From a checkpoint of a small transformer trained on Wikipedia.
Size: 12 layers, 4 heads of 64, MLP 1024 GELU, 10.5M parameters.
Training: 329M tokens, 10053 steps.
MLP neurons of a small language model. Each row is named by its layer, matrix (up: input weights; down: output weights) and neuron, and shows model dimensions 112-207. Each number is 128 + 24 x the weight over its row's rms, rounded and kept within 0 to 255. Numbers have three digits each.
Before each neuron's rows, "fires in" lists the words (lower case) most often at its 100 highest values on Wikipedia text that the model never trained on.

fires in: "during", "under", "notes", "with"
L4.up426:088120177116076129107163120139147152144101107133083144075166121138125149116115136099141098096101118076104136156088103151099131167156127132189099113119132132099146132142139102123131162116153108143118120157118120118139123157112116152134136146161139107116112105108144110113168121096105117138
L4.down426:146152148130135180120112138131121142087084100158137158077111162115082113127083136120121180094169124089118090126132129161130132091136129090135076113153121088114126160131143131172133114098103146125133095091103120121145147163174126125118149122105184091154106096123140122127130126135098115115

fires in: "his", "into", "decided", "were", "her", "participated"
L2.up645:121102124086112121116137115109134129119137100102124139183190138150122128119156138078100125107138095106173144087127112134099099116125133128160123115128135177139131128135135121142164099109117150132129138183103157160157115144127150159070112163106110111138124066129128121112126112084132130109
L2.down645:149130142155157000112136120178148117126162111167151132112110111121137109147112160170111123178115146152096123128112122107130136138129135104136136143113111085127136148152119088147140125156133119150101130119154092089106130148129119114147162117137131130127119159112118091159087127144108144132

fires in: "one", "some", "are", "released", "many", "were"
L2.up705:111084130123161117113154135144148118144129129130149150132152139107109155115166136105103160123134150083134148152119082141112156135146138138156077121145141144147124116107135163128112110123114113143148124140073161159110127116129140141122149133056089109134132092128131108119138109127135097092
L2.down705:122137140152066032129086141143116122103121125173125095149109124132112108138122131120126141160116135147142101137149154130141141163108137108141099155123183088139116112134108122104106116161149121167113113165158100123109116149173157111136122124151136153102094137176079103137136135103143138148

fires in: "international", "usa", "us", "national", "uk", "british"
L2.up732:123132134123150121144126118140139155139110141151173150157093121133127152137145141098173116131105127121115160118143074065146103127131076171148073138096140096125096171118147141117133127128115130167150162120115072106145139152134129137158074155125126116135126083128115122151138136053154128158
L2.down732:127136087106138013163159150104133093140124122109102132158128154179111123087107152132121092154149161147142086150106155161134134125147155124127151117126109131084153120106115091146102139133111122126102121132130136109161135131108148118172102097147137112130142111134125132133124080128145091120

fires in: "film", "produced", "record", "single", "score", "song"
L2.up223:140143092141161126116132136163118127122121179143103142120144080080140148083117105087149126125113170117140141113142154132111157152176119177106130108116137134121151136118120166112065099121129125109113160087129116155145160152154138141117118118128126091132132095137150123120109128119126127139
L2.down223:180146123100118140104114168086132137121163150129117114097126125107140134089108120087153085148114121116120149167164137125161104136157142080123158125130179094106129127130106138120108103131134168139120106110113136154112175153109166134129155135129165121110143124130155090130155134140149145125

fires in: "with", "as", "included", "by", "film", "involved"
L4.up681:139124176134118115123091153132136151124109124116145163124135097077117145098140119116125086146094135126123111145122159080120116119182134078112139067135145110127148154127137135128109132155143090160067129134187166139132129105105143160126167120140123142103170122097134149136147143131132134120
L4.down681:147122079110141068145157115122098124143149123136115115165112120136131156138104142133165171134155097099157142133144090174143126125093153152147091138104123142121089108091129145152160148137125139116206137124093103107117121147170140130127101154124167125137099205124119143092105134108101141136

fires in: "can", "long", "water", "length", "wide", "years"
L2.up142:137140167106159126137198147166155141120128124138124117128135134121133135138143118099146124152128123114141110134137132109137079176116109114101140113126123144118132150149153115122127115117150125134139106176125139113146103157128118142136115143115095141143131109094153177132094158087152089090
L2.down142:111147154090120166168142102135134178137114114094133095118174119114108119157150124135147070134139131112157165156108121162121104098107143157150171117157086135138083118116136108143116158146141138152084139100137102152077136130160158156121134134148125120155104051148099121100152168120104135123

fires in: "it", "version", "article", "sea"
L2.up107:109126140128096114105123122124094110127119146117145158125151127090142183127116118122116130124112126129154111148120141098141128132164113153116127168102165107112150095124169077083103124154113111113113136129133128097111154166126139143110121094131133140161143068173161094115109112149138100059
L2.down107:146126142149143134121118119113119111135128160144149168142129141096143102182130157148124136109133087109117152146091149101131135123161097142158139141117116098145157116172130085159131118138101139081143096108123115123096198099154103141102141101089120155110098104103129129130117127116133154153

fires in: "1", "1st"
L8.up869:122122153167198155123150163136140152125143125116076132158135129125122126155133121084130113111151164095144115144107111127129137184145083105117124163098125107105153103144120127078102144136105132092129106097127095096088127178075120137112120103099123121152111149128137129127119127121131123116
L8.down869:128137123118191159150127126140152138149144161161129121153125143176166101128110092097145097108112131133154122123125156186138134107157109070157143101110140113115126142080148132111144118106181150124147135088114096097136155104116089154137141157172146119109118116078152134158138135140124145129

fires in: "of", "wrote", "said", "writing", "future", "lieutenant"
L2.up651:130143117151144130117144131172110159164134098136177131132110123141167127130100149140205118122103131124144140117120152109180087187130117160127133146149156164144067136105173160135103116160109151150147136144058082162128167134121165101105119144125122119140124119156179143114137103123103137134
L2.down651:142088120060105102157089074123180139126149129160127107159117121126090112144105101105113139101114098129133098102140136078120166097133163126128134125166147092138137137126148138125098112136117099170109130115114125107139105151133144117139137143154133186114157143161114123091140138137125138060